python train.py --num_hidden_layers=8 --hidden_size=768 --num_attention_heads=12 --num_key_value_heads=3 --head_dim=64 --intermediate_size=3072 --vocab_size=8192 --hidden_act="tanh_gelu" --norm="layernorm" --norm_place="pre" --norm_eps=1e-05 --positions="rope" --rope_theta=10000.0 --rope_fraction=1.0 --qk_norm=true --attn_scale=0.125 --bias="none" --tie_word_embeddings=false --parallel_block=false --extras=["capped logits"] --init="normal" --init_std_qkv=0.0496 --init_std_o=0.0 --init_std_up=0.0496 --init_std_down=0.0 --optimizer="adamw" --learning_rate=0.00101 --beta1=0.9 --beta2=0.98 --weight_decay=0.25 --lr_head=0.00672 --warmup_steps=331 --schedule="wsd" --decay_fraction=0.928 --decay_shape="sqrt" --final_lr_fraction=0.0 --batch_tokens=262144 --max_seq_len=2048 --doc_mask=true --train_tokens=900600000 --max_steps=3436 --dataset="wikipedia_en"
MLP neurons of a small language model. Each row is named by its layer, matrix (down: output weights) and neuron, and shows model dimensions 640-767. Each number is 128 + 24 x the weight over its row's rms, rounded and kept within 0 to 255. Numbers have three digits each.
A block is one neuron, or neurons of one layer that tend to fire together. After each block is what it responds to, as a language model described it from the Wikipedia text at the highest values.

L2.down2591:139148130131138096150091168110132113125101132126144146142138157109122120073133129131095141122150132071094134127137138103168107140154130160139129088139110168113096123174095149151139145112153112140113137143147083185148134119094136125081118171145125121154163134141126112122133105138144122140169119150119133140109151142095109130143170130134092092150155140130181150136180124124137141124111
Description: Markdown table separator dashes

L3.down80:157114133107121135106150159129121099122156103098152111137116109120167146123169138172117120115131117125155133103122116158135142158127126109113133126120132166105110126101103129084124130108153116083135128151129123105139137121097120087142136129148144177133116143159104138130138123126143102162133110115165115131156129047103123127144119146098112127093096154171125118154155144126166133098124
L3.down810:138079133118096090069122081145140103113126161100137084084098110135090072085134114138118122123114152191122131079078121127145110091133152111130146154109062147135131140074132119150124118135149129091108139125138144115125185081113145104114146153156166145138137114204145111106135163117115168117160157108137112130127119149110125102115113105144159114114117127118153134084183080086138134097116
L3.down1787:129126093093160107141159134150154129099116146143101151102080116117099085130097103116103133186128157177143152145152118117101168160123095133130122140161065119138144126132124131135117072111113102127182111165118114117132151119151134139093142109104144170110163113108113148127141129159134129113140133141117138170168169181119131140136159109149117116119130146111164123127161132102089148140119
L3.down2784:116153140157107092119171104101139123132162131132120146143094114088132149114146093099132142177143123089166128145145119141109107135135149144113129119116139102134127096132101111140139124135131143123114150145127159091101077092100159165114107101122154132140160126125133169134117126139089116182144091145098141159111119128111120142118129123135092096130116145108140117128127124138147124123120
Description: Table separator dashes

L2.down317:124106127118099070129087117103141138143106132139128153183136145105120127136101087108153138100167191164094144129149126127147101134138143140146117153172141146133142157104124073145118131105121117181108154148098138152111149152126154071138180106112124122150132130149139154153119121119121115123159140148084131131109141121126104147129104116139169144150120121101098141137168109122138125140165
Description: Connectors inside proper names

L3.down970:142163138105181148088103142184100088151099092134171095171099069121132148120124155099133138119126136105137134139140141137094102117115163102142143113141142110112130166162090098111133139155167114132135182095102103104109156141172108140116145140106102157119116100155130088140124123094158073134126135125131127164125161121136116111098121099144100141156152136147084118104129162149108107106097
L3.down1031:145100114138131117168141144106159128127093159114099157098117125145148105134137138137149094106154120118149118107123083139140119102127151124134115161127111131142124124110137123138106098129101156092106092133110112143116135135162141102115104142123143104155097128152110128124123113147118120104096149131121159133126084098141149156121099181122139117177095105167092125127134141133129136091132
L3.down1122:101116144123121125133139125162106110131125127134132138166114091107109129148116115100130143148098106150130137105151149140133113146120150152124121180141134123082119137144147083133117082120162109162102099119128149068122092105167111108122138111143137127163129141171131114129126120104137140106100122123134118146126164104133107125129120094146124098140121122123122148120182176132089118134098
L3.down2298:123111135105114177147175147155106155134093121143105108120108111093144103158107142099129166152152105106126129133124107132169124136105180145140094148134128111147132127124141108157108113155090101143127121128111111105086129129106116165127095146123109136137137103104113130115133140122175137147165138095112095124125146120158154108115087155161083151178107072133145110112129151169139129100121
Description: Words inside titles